config.yaml
positions: "learned"
init_std_down: 0.0312
learning_rate: 0.00129
lr_mult_up: 0.638
schedule: "wsd"
decay_shape: "linear"
MLP neurons of a small language model. Each row is named by its layer, matrix (up: input weights) and neuron, and shows model dimensions 80-175. Each number is 128 + 24 x the weight over its row's rms, rounded and kept within 0 to 255.
After each neuron's rows, "fires after" lists the tokens most often just before its 100 highest values on Wikipedia text that the model never trained on.

L8.up117 [149  74 147 139 106 132 121 101 103  68 140 135 173  94 141  94 115  95 104 153 100 120 137 138 141 115 176 126 116  94 154 137 141 164 189  76 107 131 144 116  97 127 144 101  47 113 112 153 154  92 132 128 119 119 143 112 152  96 122 156 121 154 143 146 126 117 111 152  96 119 143 122 114 102 143 116 115 111 120 130 159 145 120  94 129 160 134 131 120  92 102  92 158 108 134  84]
fires after: " "

L8.up926 [115 116 128 146 161 130 117  94  72 140 119 117 152 103 136 139 120  85 140 140 125 131 106 138 140 108 148 119 109 119 133 147  99 146 118 118 144  82 127 151 158 128 147 132 133 151 141 127 106 130 117 168 133 122 147 130 171 148 129 104 138 162 136 126 125  99 115 132 114  90 117 122 120 143 110 150 134 110 119 157 146 177  94 109 130 142  92 174 122 171 152 149  85 113 113  88]
fires after: "\n", ",", " |"

L13.up231 [144 133 120 174 144 121 154 144 172 123 136 100 168 153 115 151 151 132 125 117 128 171 146 129 132 168 115  67 157 139 132 112  94  85 167 113  94 140 136 162 115 151 112 119  97 103 129 110  78 125 173 125 111 113 148 158  86 116 133 107 122 133 130  99 119 124 130 130  92 164 100 100 161 110 137 110 135 119  55 123  89 141 129 108 102 178  38 150 115 118 135 148 134 159 150  94]
fires after: " the", "0", "1", "2", "9", "7"

L11.up770 [151 106 157 170 114  93 136 120  93  90 158 116 149  82 115 154 135 125 140 120 135 107 117 100 145 122 138 152 167 144 151 124 105 147 157  88 131 119 137 109  93 183 182 133  90  85 106 147 127 134 119 121 104 118 104 115 143 156 170 144 160 144 114 130 146 142 137 161  92 112 110 140 149 141 196  98 108 127 150 103 115 130 142 151 115 138 162 135 141  73 133  97 139 165 125 100]
fires after: " ", " ("

L7.up398 [124 151 159 139 118 119 171 123 121  95 135 158  99 104 113 148 144 123 145 150 140 117 145 133 117 107  98 122 102 151 190 132 114 114 134 142 128 109 126 127 154 152 122 143 131 102 133 123 128 156 164 172 105 113 101 116 137 132 128 108 181 139 138  98 167 119  97 138 122 119 145 140 161 145 123 142 108 138 164 107 125 137 120 130 111 148 131 153 144 137 125 110 112  71 107 103]
fires after: " |", "\n", " RUS"

L9.up325 [117 134 154 139 180 108 139 122 146 127 142 160 163 109 145 102 129 133 112 108 125 145 170  91 129 128 106 106 153 107 166 131 114 131  89 127 156 161  83 111 137 146 163  92 158 125 143 114 151 138 149 150  98 111 178 141 156  82 106 139 185 125 152 142 141 114 130 117 107 145 158 126 123 141 143 100 141 114 134 155  58 181 123 111 102 126  53 120 133 112 144 184  84 158 105 139]
fires after: ".", "1", " |", " ", "3", "2"

L7.up25 [125 135 186 157 160  94 158 119 121  97  96 139 150 127 161 108 131 104  94 109 113 122 123 129 137  69  71 158 129 125 143  81 143 161 138 118 132 171 145 110 125 135 162  93 155 137  97 130 158 170 145  85 116 122 111 118 139 122  96 135 141 158 142 109 117 110 127  93 134 133 159 130 155 129 100  87  94 139 115 107 158 129 128 107 109 112 151  82 144 102 115 101 143 154 118 127]
fires after: " ", " re", " p"

L8.up655 [110 147 138 168 136 123  81 131 119 160 123 109 119 145 182 156 117 154 139 146  97 148 122 146 117 119 108 108 142 173 130 150 103 123 149 110 151 131 110 135 176 118 103 114 136  97 151 109 136 118 159 127 126 109 177 144 162 124 139 179 142 148 167 121 167 120 139 148 120 117 168  99 136 132 131 104  88 119 153 151  78 160 125 141 105 149 104 116 134 180 119 132 115 125 100 130]
fires after: " |", " was", " first", " "

L9.up421 [ 85 166  94 195 158  99 170 123 136 101 100 187 154 117 162 134 117 121 109 145 110 150 141 107  96 145 110  69 144 133 166 167 140 138 141 107 134  95 118 163  86 135 134 132 107  94  90 142 110 147 127 107 122 113 168 148 108 123 122 112 130 125 128 115 126 114 137 116 118 112 130 104 143 146 127 127  95 137 119 101  64 144 136 127  59 134  78 145 148 145 134 118 145 135 154 127]
fires after: "'", " the", "s", " to"

L14.up151 [127 152 123 110 110 115 139 116 108  85 113 146 136 137 152 116 158 108 106 169 113 135 139 165 147 125 130 143 120  96 173 115  98 132 150 116 177 136 147 130 166 174 102 143 119 123 148 131 164 154 106 119 108 120 143 104  99 122 163 118 134 180 102 111 122 136 105 152 124  87 107  89 133  96 108 127 111 144 124 151 123 114 132 101 145 147 112 170 154 142 103 128 133 101 108 125]
fires after: " to", " did", " would", " and", " could", " do"

L15.up163 [128 158 129  96 126 110 162 110 114  95  93 156 124  93 178  84 143 142  99 132 138 131 127 140 147  86  85 147 123 120 156 121 137 142 176 108 183 113 120 116 140 153 137  88  71  73  98 127 141 126 151 154 128 129  88 118 113 130 137 122 116 125  98 132 113 120 105 120 111  92 144 119 171 131 120 110 128 130 136 136 132 130 149 106 143 108 119  97 153 143  56 131 146 128 128 112]
fires after: " ", " |", " to"

L11.up879 [126 160 132 160 144 120 127 137 119 156 123 113 115 118 119 174 150 139 130 131  99 132 147 148 142 117 101 106 209 132 139 148 110 136 156  94  97 100 115 151 132 155 111 107  95  93 118 134  95 167 160 143 103 119 162 121  96 147 138 146 140  94 150 124 125 123 104 140 119  83 147 106 141  86 130 137 131 121 136 135  60 166 144 146 109 109 155 140 158 125 113 155 129 149 101 123]
fires after: " |", " was", " to", " have", " would"

L9.up5 [132 124 154 156 126  95 182  61 113  79 110 146 134 136 127 142 115 124 142 125 157  78 111 143 129 140 139 129 149 147 139 141 139 156 116 107 119 160 123 110 104 123 149 109 116 122  86 133 109 188 134 161 103 136  85 156 144 145 121 163 137 168  96  98 123 140  89 135  95 143 101 134 140 168 153 140 106 108 167  99 138 129 152  99 134 111 135 142 127 123 115 110 163 151 173 108]
fires after: " ", " (", "\n", "-"

L14.up967 [ 96 140 150 159 127 129 123 105 116 106 117 101  94 122 158 105 136 101 114 182 130  82 131 148 152 134 132 156 132 102 171 149  96 127 157  68 122 130 131 134  96 101 130 131 114  92 154  90 123 140 120 132 125 127 107 148  92 156 125 121 114 121 171 112 131  95 111 125 136 112 168 127 158 140 123 150 111 147 102 157 128 149 137 122  89 110 140 139  96 139 150  82 158 135 147 109]
fires after: " the", " was", " is", " a", ","

L14.up450 [135 124 136 162 129 141 110  98 123 137 106 136 160 140 143 107 146  98  97 149 130 116 117  84 164 146 130 105  98 147  95 111 107 127 161 111 123 119 133 121 111 166 186 147 104 160 165 151 124 116 168 132 145 124 145 138 113 107 139 117 169 137 110 120 157 115 125 143  96 192 110  92 145 143  93 146 116 121 111 119 139 155 156 151 138 131  82 124 135 144 119 100 121 116 140  89]
fires after: " ", "0", "9"

L8.up635 [143 111 109 124 151 140 194  80 126 139  93 115 114 122 150 142 127 104 183 120 133 125 120  99  90 152 152 120 110 148 159 116 113 137 143 122 128  73 142 152 150 147 135 125 150 113 113 142 108  98 158 160 135 141 142 146 126 128 137 144 135 155 134 126 152 119 120 119 104 118 118 110 131 143 145 154 156 120 132 181 140 143 111 118 124 151 122 192 144 145 143 140 102  96  94 110]
fires after: ",", " |", " RUS"

L6.up161 [156 146 114 143 108 133  82  88 111 150  91 133 104 159 183 117 135 120 106 164 119  98 143 178 137 124 110 130 129 135 105 135 128 132 115 122 140 144 116 119 139 152 117 119 131  97 147 131 137 150 127 128 107 123 157  99 143 188 119 153 118 153 126 123 150  85 130 141 135 106 111 130 123 135 153 108 118 116 141 170  48 132 129 141 126 117 117 124  86 142 140 153  81 133  95 147]
fires after: " ", " |", ";", " was", "|"

L15.up135 [140 154 166 166 130  65 124 116 148  83 148 139 130 111 148 112 131 126 121 133 119 139 104 116 157 163 140 110 106 123 153 157 127  92 155  94 106 141 120 131  89  99 168 119 141  97 123 113 138 176 159  95  88  83 139 169 144 122 112 133 168 141 149 104 141 153 112 143 139 157 150  87 123 134 128 108 137 139 121 157  92 158  91 120  60 138 124 102 132 166  84 166 134 154 132 134]
fires after: "2", "1"

L15.up437 [123 132 168 140 112 101 132  98 143 141 125 130 138  97 164 154 193 101  85 151 140 113 115 135 136 131 154 165 102 113 122 135  98 120 116 124 195 162 120 157 151 114 168 142 139  92 160 106 120 134 147  94  83 130 117 140  80 143 176 146 135 123 123 141 160 145  87 129 122 128  76 131 130 154 142 134 157 125 135 170 133 125 131 131  84 148 115 133 146 149 136 143 123  89 120 105]
fires after: ",", " |", "0", "7", ".", "°"

L9.up257 [117 138 188 163 164 168 131 104  88 150 106 109 165 122 164  91 123  63  78 144 107 113 136 106 109 124  80 135  62 135 165 142 101 116 122 106 143 143 128  96 150 146 130  86 106 171 159 121 112 123 131 131 110 135 140  97  83 103 140  88 130 129 123 103 138  81 122 130 138 165 146 101 129 138 104 132 120 125 101 168 150 120 154  98 100  65 123 148 109 123 135 113 121 134 122 120]
fires after: " the", " a", "|", " ", " U", "-"

L15.up457 [123 156 143 151 173 127 133 147 151  56 117 118 151 110 170 139 131 131 162 195 109  98 149 156 129 102 105 156 131 106 128 140  75  85 112 173 167 121 102 157 112 146 135 114 140 146 124 123  81 134 129 131  99 102 143 102 114 119 123 126 114 172 109  89 150 145 121 136 116 136 113  72 134 145 114 128 134 132 116 162 123 177 104 102 109 112  74 149 134 138 160 126 133 165 153  73]
fires after: " the", " in", "|", " to", " of"

L9.up546 [138 124 133 128  86 134 110 118 145 107 113 136 155 111 177 112 155 100 107 177 134  92 123 145 133  91  65 140 148 124 130 134 127 122 129 108 118 112 120 107 137  93 165 109 127 143 151  96 131 151 164 135 101  94 107 128 156 147 161 156 163 151 172 124 156  97  99 130 123 124 128 142 132 115 115 119 137  98 126 143 150 148  89 112 123 112 114 113  80 120 111 134  77 126 143 115]
fires after: " ", "1", "-", "0", " |", "2"

L11.up850 [ 99 191 150 154 133 123 124 109 153 104  80 170 159 121 166 109 122 108  94 154 114 116 128 119 153  76  81 140 121 113 116 145 124 131 148 108 132 117 138 171 125 112 128  72 101  88 106 117 163 155 125 120 136 106 143 153  83 122 143 126 126 156 125 120 128 163 138 150 116 108 153 115 147 104 126 131 153 141  94 170  83 167 115 155 125 147 122 105 178 132 146 137 120 131 133 147]
fires after: " to", " not"

L15.up245 [102  96 145 117 113 101 175 131 122 111 154 140 135 129 185 126 180 126 140 129 157 101 112 106 124 120  74 110 128 133 100 113 127 128 131 163 138 112 187  93 128 129 173 138 107  98 159  95 151 160 196 128  83  76 118 111 132 125 138 107 145 137 142 125 117  99  99 127 119 120 107 113 128 124 100 133  95 146 105 110 165 153 104 135 121 146 119 157 146 115 104 114 134 166  63  95]
fires after: " (", " ", "-", " \"", "\n"

L9.up515 [ 83  82 172 142 153 138 138 136 137 160 111 127 169 109 149 132 138 130 151 212 126 103 143 115 147 116 160 128 151 141 152 130 107 135 141 102 136 126 125 173 151 164 153 121 117 134 141 117 128 133 131 132 154 126 121 101  88 117 142 130 137 178 122 121 134 104 121 105 106  63  98 106 126  96 108 161 145 131 107 170 117 175 141 152 122 131  94 151 117 124 142 133  71 137 125 112]
fires after: ",", "0"

L14.up1018 [124 148  59 175 134 139 136 124 147 116  85 170 100 128 131 131 146 160 129 159 149  94 161 148 109  83 108 138 134  99 165 119 120 105  90 106 114 114 124 161 129 150 154 138 140 138 126 117  83 139 121 139  99 105 104 166 116 130  93  68 139 145 124  91 113 104 130 103 115  87 163  66 130 180 116 136 137 139 117 139 107 149 127  97 125 107 146 117 115 132 145 110  97  87 127 123]
fires after: "\n", " the", " \"", " (", " The", "Th"

L13.up211 [136 147 159 142 150 140 109  91 130  83 111 127 166 127 113 100 125 128 120 153 107 115  94 140 119 151  97  98  72 104 119 143 159 123 135 154 138 144 123 126 106 172 122 150 109 123 137 136 119 130 145 115 121 151  94 101  89 114 144 144 141 148 111  97 131 122 167  98 113 174 145  93 138  89  78 116 162 166  99 103 150 163 152 143 103 170 106 122 170 133 127  78 124 110 111 141]
fires after: " in", "9", "1", " ", " played"

L14.up481 [109 123  97 177 166 124 129 142 125 160  81 145 148 109 141 117 113 112 159 149 120 129 132 126 138 115 114 152 110 119 139 128  79 121 138 106 168  93 147 122 148 125 175 130 163 114 144  94  96  90 169 151  93 155 150  79 143 171 161 139 143 154 132 110 112  91  96 101  91 126 121  89 126 143 118 106 135 133 102 137 150 155 100  92  99 126 124 178 131 138 137 128  87 145  92  74]
fires after: ",", " |", ":", "),"

L6.up952 [157 136 164 167 129 153 106 119 109 157 115 151 145 116 142 107 142  84 108 158 122 126 127 147 158  86 122 167  82 133 114 123 109 119 130 112 132 124 126 117 192 141 173 111 131 112 112 132 123 101 166 113 142 126 130 125 124 129 137 149 177 126 122 137 129 123  94 116 143 135 113 114 129 115  98  92 134 131  99 142 151 147 128 137 135 130 107 122  87 136 141 113 112 117 100 126]
fires after: ";", " |", "0", "4"

L15.up61 [141 196 142 134 112 141 129 146 100 137  82 135 140 114 137 107 124 110 121 186 106 133  88 144 146 119  86 144 145 108 148 173 106 120 140 153 141  97  98 140 130 134 146 126 107 116 111 135  61 149 136 144 138 128 133 187 138 130 121  83 133 158 133  87 129  97 153 109 127 117 144 134 156 156  96 121 136 124 115 136  73 167 121  93 115 120  87 147 129 107 126 120 164  98 110 101]
fires after: "\n", " the", " in", "s", " United"

L7.up293 [156 130 157 110 115 138 140 111  88 157 148 134  92  96 113 141 136 132 114 109 110 110 152 152 130  86 128 145  67 113 133 162 117 132 138 121 131 140 157 174 122 164  87 135 103  94 125 141 125 149 159 144  76 157 100 140 142 172 168 145 156 160 170 143 140  86 145 108 103  88 139 171 152 127 142 148 102 120 141 143 167 136 118 150 111 135  82 181 137 125 142 137 108  63  76 125]
fires after: " |", ".", ":", ";", "\n", ","

L11.up135 [204 143 173 111 164 147 140 123 169 132 119 159  95 156 150 129 152  93 135 154 136  70 190 171 108 118  89 135  89 128 116 104 161  85 131 141 143 120 118 167 133 173 158 125 105  77 145 102  99 122 165 153 118 125 136 128  89 120 154 155 171 127 150 126 146 153 120 163 134 128 107 125 141 113 125 120 128 131 138 102 110 114 129 135  99 150 100 131 106 160 123 143 145 132 117 100]
fires after: " |", ",", "),", ";", "\"", ")"

L13.up519 [124  98 124 125 109 133 122 136 102  98 135 121 135 142 163 104 165 138 139 160 140 157  76 102 119 154 121 121 116 144 125 131 142  86 120 115 133 163 128 146 129 124 170 116  78 108 122 162 138 120 185 125  91 119 107 149 134 115 103 119 132 142 147 135 152 138 120 173 132 183 152 104 144 116 161 131 104 134 106 130  74 157  98 123 105 167  95 129 173 111 118 152 153 100 155  99]
fires after: "0", "\n", " =", "9", "1", "2"

L9.up819 [126 155 129 146 147 119 149 116 172 125 140 115 136 142 162 112 136 135  91 163  99 108 135 151 170 172  84  87  95 153 106 103 134  72  94  75 108 148  96 111 107 144 109 137 116 129 139  93 136 175 179 115  89  91 122 116 137 122 132 125 172 128 124 131 136 128  89 172 121 128 125 117 136 140 127 117 128 115 106 122 134 198 133 118 129 147 124 110 159  75 127 144 127 122 102 138]
fires after: "1", " ", "2", " $", "0"

L13.up398 [139 102  94 143 161 131 136  77 111 148 129 144 141 105 172 144 101 143 184 172 125 112 127 143 100 140 150 129 133 106 156 143 103 120 149  77 174 149 130 144 152 178 135 100 107 104 129 102  56 145 152 141 130 131  89 126 134 199 145 158 153 143 143 131 133  95  98  94 118 121 131  98 117  98 117 120 112  82  86 171 139 144  78 109 138 125 115 161 143 147 125 160  92  99 115  97]
fires after: ",", ":", ".", " that", " none", "\n"

L8.up619 [114 139 197 165 142 116 149 117 134 137 142 151 150 164 121 132 126 108 145 146 120  96 132 119 147 128 139 115 112 121 109 175 106 175  65 135 118 142 161 118 140 144 164 130 135 137 152 130 117 146 133 146 124 132 116 138 136 144 140  84 163 198 126 111 175 108 126 122 136 130 125 110 120 145 107 107 139 132 101 133 165 164 121  78  93 136  78 181 156 113 159 150 146  80 101 105]
fires after: "\n", " ", "==", "-", ":", ","

L7.up468 [104 101 139 133 135 109 129 115 121 100 140 116 128 112 151 103 109  97 168 126 113 109 117  95 110 132 176 162 113 141 115 141 152 134 125  77 136 137 177 139 140 137 187 113 107 125  73 124 137 160 158 181 118 123 125 153 145 136 125 123 167 121 133 106 161 102  95 128 113  79 131 128 128 141 137 114 161 127 169 143 128 182 105 137 132 174 108 173 126 126 137 180 116 127 106 107]
fires after: " ", " (", ",", ";", "–", ":"

L13.up761 [112 134 146 141 154 115 107 106 137 115 157 105 117 113 133 131 154 106 143 179 123 101 114 132 117 106 142 100  79  97 118 129 117 123 133 110 132 136 117 104 100 152 116 168 106 145 138  92 118 148 133 108  91 102 160 123 106 114 155 135 171 126 118 143 158 133 123 149 134 137 115 107 138 138  88 144 142 114 124 147 131 206  98 122  76 117 151 106 131 135 161  88 134 155 126 137]
fires after: "1", " ", "2", "0", "9", ","

L14.up50 [117 157 116 123 129 128 166 127 153 106 126 135 145 134 130 120 117 134 132 107  96 127 129 115 178 118 101  98 140 102 127 161 128 102 104 133 140 150 126 188  85 159 139 103 109 135 124 130 109 133 122 140  96 131 118 153  86 143  89  91 121 109  97  86 131 116 146 144 149 141 130  88 132 149 107 121 178  96 120  91 141 156 127 158 108 148 129 105 170 131 121 109 105 127 126 167]
fires after: "1", "2", "9"

L13.up920 [142 119 130 136 153 136 177  96 139 143 122 179 124 129 149 140 145 106 110 149 130  79 120 150 140 115  98 100 128 119  87 120 134 116  85 150 165 101 102  67 148 126 178 142 109  84 181 102 139 142 163 127 111 126 139 146 158 169 131 151 151 147 146 150 137 105  82 101 126 126 146 143 116 107 130 132 114  92 128 130 178 120 104  83 143 171 111 103  84  93 106 146 111 171 107 124]
fires after: " |", " (", " ", ";", ".", "-"

L13.up850 [158 115 145 138 188 136 137  99 122 146  93 124 148 161 105 104 132 104  99 148 127  96 167 156 142 128 132 162  69 103 138 129 135 110  83 126 120 141  97 128 163 183  94  87  81 113 161 106 133 128 181 138 125 155 158 103 130 107 117 112 157 103 169 130 159 115 118 166  99 137 118  98 142 114 102 123 121 118 165 173 147 167 104 108 124 132  87 166 111 149 135 135  95 104 117 163]
fires after: ".", ";", "4", " |"

L11.up5 [115 117 179 146 160 107 103 110 181 157 124 173  94 151 175 118 145 145 107 171 117 131  99 148 154  95  98 104 109  85  97 161 134 134 137 120 136 131 104 154  92 113 115 121 118 111 100 142 137 128 132 124 130 112 144 121 173 122 117 138 153 144 145 132 161 160 109 118 123 116 145 113 139 126  96  95 112 144 108 147 128 158  84 110 111 140 141  92 125 156 117 131  90 146 112 148]
fires after: " in", " ", "9", "1", " October"

L11.up880 [162 102 164 119 125 152 121 114 128 119 112 166 129  87 167 119 148  90 117 126 147  70 160 119 138  83  81 136 130 125 145 143 113 148 153 110 137 147 123 149 115 137 149  92 160  78 132 132 111 117 182 120 118 111  71  89 133 147 130 141 161 117 133 148 161 110 136 119 140  96 126 144 136  82 132  94 139 138 118 147 158 125  99 137 114 135 156 110 122 153  93 140  80 114 118 101]
fires after: " |", ";", " "

L8.up550 [152 117 163 160 102  98 113 139 147 133 140 104 138 106 125 154 116 137 168 187 127 118 114 128 128 127 150  94 128 144 121 116 121 103 145 125 152 151 101 132 131 169 129 130 113 143 168 144 102 105 115 188 165 128 143 109  99 154 121  68 154 169 145 114 152 148 149 197  86 143  97 113 137 132 134 150 133 137  74 138 118 132 137 135 122 145  95 169 102 122 125 177 120  99 138  99]
fires after: ",", "\n", "9"

L6.up691 [134 127 172 153 121  97 117 122  74 157 124 153 104 122 145 132 143 139 110 122 139 147  96 104 154 157 155 151 148 128 154 133 121 145 156  90 131  98 127 131 131 124 127 122 106 117  93 137 148 113 144 122  88 105 152 133 132 125 140 163 188 136  68 125 164 148 148  92  82 131 119 149 142 124 134 142 147 105 138 129 122 139 130 130 162 120  72 149 181 104 164 139 105 121 108 128]
fires after: " ", " |", ",", "%"

L15.up257 [ 98 166 106 142 104 130 136  61 163 119 102 124 141 106 110 122 143 147 128 118 138 112 135 125 132 137 119 137 137 121 176 162 112 103 142  89 152 152 107 112 106 136 112  58 106  78 164 118 119 128 158 129  99 101  88 106 148 166 121 128 114 124 160 124 130 131  69  85 105 130 131 144 129 157 128  99 141 120 107 154 102 165 118  84 104 132 164 133 126 122  99 136 112 119 119 134]
fires after: "\n", " was", "|", " |", " is"

L7.up678 [149 101 118 200 147 129 161 102 162 127 122 125  97 116 140 139 138 142 138 142 130  71 116 159  97 109 119 114  97 133 121 122 143 110 160 102 104 136 124 134 152 136 162 123 123  69 119 126 120 151 131 160 146 116 128 158 132 124  98 142 189 140 112 118 170  90 118 100 122 152 141 133 133 152 122  79 114 159 147 158 134 118 104 131 124 169  98 149 121 123 146 131 135  93  99 119]
fires after: " |", " "

L15.up64 [132 129 146 138 157 123 129 121 152 112 125 140 162 134 159 128 133 104  83 126 103 123 131 140 115 156  92 160 122 111 134 164  90 150 131 142 158 121 128 110 117 150 150  93 135 104 112 111 115 127 139  99  74 140 130 121 135 128 148 119 161 152  87 121 130 130 105 119 139  76 119  85 125 126 125  80 158 154 135 148 142 140 146 110 111 165  89  73 151 159  95 110 119 117 142 133]
fires after: " to", " of", " in", " ", " |", " from"

L11.up537 [146 154 111 154 118 118 101 118 132 101 123 136 127 144 117 116 146 145  90 131 123 112 146 111 149  97  91 126 179 120 161 195  95 149 146 125 152 133 153 148 116  94 127  94 101  89  88  78  84 209 124 132 129 115 106 131  86 160 100 129 117 162 169  88 145  99 112 130 145 136 130 145 147 128 146 128 138 139 100 162  80 161 145 144 115 164 110 106 125 116 134 140 176 109  95 103]
fires after: " was", " is", " the", " were", " are", " not"

L14.up519 [120 137 143 143 178 101 174  88  99 150 140 163 146 133 186 121 146  71  98 129  96  84 121 157 165 136  87 102  97 130  93 105 123 159 151 112 182 105 111 117 160 126 126 118 100  79 132 119 153 175 117 136 125 123 118  75 132 155 155 142 122 176 123 113 146 106 107  93 129 104 111 121 148 134 102 134 112 129  98 154 146 117 141 111 131 144 129 156 113 135 142 114 110 132 137 118]
fires after: ",", " (", " |", " –", " and"

L14.up850 [108 156 108 130 159 143 141 132 116 114  94 127 146 136 116 115 134  92 126 134 103 111 100 163 162 130 150 133 106 138 148 128  95 102 122 116 125  98 154 124 135  95  69 111 103  60 128 114 178 164 121 118 125 145 145 158 102 139  93 137 132 181 148 154 130 114 100 119 128 159 128  98 144 135 165 133 119 148 134 164 103 130 171 152 120  95  80 126 133 144 144 116 131 110 151 122]
fires after: " the", " a", " as", " H", "-", "H"

L8.up189 [127 113 172 135 152 127 167  83  86  88 127 159 150  55 144 134 129 133 131 181 148 123 151  86 137 143 112 118 123 143 109 127 107 136 137  85 112 145  96 167 108 118 190 146 112  88 152 113 137 130 151 130  95 147 144 127 112 122 130 176 141 126  83 136 150 126 127 131 132 121  86 142 136 117 144  92  96 121 125 141 137 166 146 125 115 124  81 119 134  87 159 127 139 135 148 151]
fires after: " ", "1", "–", " (", ",", " |"

L9.up251 [137 145 185 146 145 129 123 117  83  94 126 157  82 109 137 137 134 134  92 105  92 126  99 132 118 126  92 116 175  94 113  94 130 157 171 134  88 124 150 125 174 145 168 108 133 140 115 112 133 131 142 144 103 122  80 161 137 115 112 101 172 148 136 125 138 139 101 148  74 137 140 101 129 131 132 111 146 118 104 142 135 145 157 143 120 164 121 136 131 128 127 120 114 123  76 138]
fires after: " ", "\n", " |", " medal", "^{[", " ("

L7.up590 [167 144 147 185 142 120 112 120 128 131 132 131  98 132 127 138 156 131 168 159 122  69 149 130 166 110  97 138  71 190 147 140 119 156  92 103 134 102 102 146 162 143 125 131 112 132 129 133 117 115 163 155 125 111 141  90 140  92 138 111 173 120 115 139 118 141 132 119 137 132 113 135 119 136  89 126 149 150 155 138 125 169 163 125 128 133 122 142 102 117 106 129 116 113 125 119]
fires after: ";", " |", "1", "2", "3", "6"

L7.up599 [ 96 179 100 140 154 143 141 111 115 155 117  95 121 110 164 129 138 116  90 124 122 127 116 169 150  95 180 141 145 149  95 150 104  93 144 101 118 134 120 165 150 164 136  87 137 108 132 103 104 151 151 104 133 141 127 159 146 146 124 169 167 156 122 120 177 125 136 147 130 138 121  96 140 109 161 136 133 140 129 157 104 150 107 137 133 161  94 123 132 109 101 153 131 123 123 119]
fires after: " |", "|", ";", " "

L8.up440 [120 110 164 107 150 136 161 119 156 116  91 114 132 104 106 169 119 116 146 196 115 129 156 132 123 128 170  89  95 136 135 164 123 100  83 153 128 136 118 175 120 155 145 107 105 138 147 119 111 111 135 183 142 118 139 100 122 170 117 131 181 141 151  95 150 121 126 130  92 152 142 116 122 164 129 147 143 124  70 139 130 165 150  91 103 118 120 159 124 153 146 157 109  94 136 126]
fires after: "\n"

L13.up589 [147 149 162 159 141 122 141 121 173 133 113 141 163 157 132 109 162 111 109 106 116 179 157 151 147 134  88  89 120 145 100 164 125 131 143 112  73 135  68  75 140 105 128 123 121  93 138  83  97 162 163  83  95 145 128 135 161 111 137 124 181 138 160 118 141  96 160 146 137 102 136 109 140 107  94 118 162 133 131 154  86 156 146 129 151 169 116 120 127 136  68 183 138 135 116 132]
fires after: " |", " ", "|", " (", "1"

L6.up177 [167 117 130 151 146 141 138 104 147  87  56 160 152  96 122 127 144 137 135 186 130 141 146 121 154 114 132 116 101 160 134 112 103 143 141 116 129 132  97 176 179 159 137 104 101 157 122 108 128 120 153 166 105 136  88  97 142 136 148 127 128 118  99 117 156 133 109 161 169 128 116 146 132 133 120 119 117 127 138 113 124 144 112 138 104 151 103 138 140 134 115 156  90 136 131  98]
fires after: ";", "0", " |", "2", "1", ","

L6.up806 [162 145 183 189 146 113 133 121 105 132 110 131 144  80 160 142 148 126 110 119 107  96  88 140 115 106 135 171 145 134 137 141 127 141 152 122 142 114  84 166 136 143 155 142 152 111 128 119 173 145 165 120 118 121 137 136 151 123  99 146 173 178 129 146 172 150  95 105 117 140 128 150 128  87 115 104 173 133 135 169 155 150 104  86 119 133 111 141 170 107 147 132 118 137 104 104]
fires after: " |", " ", ",", ":"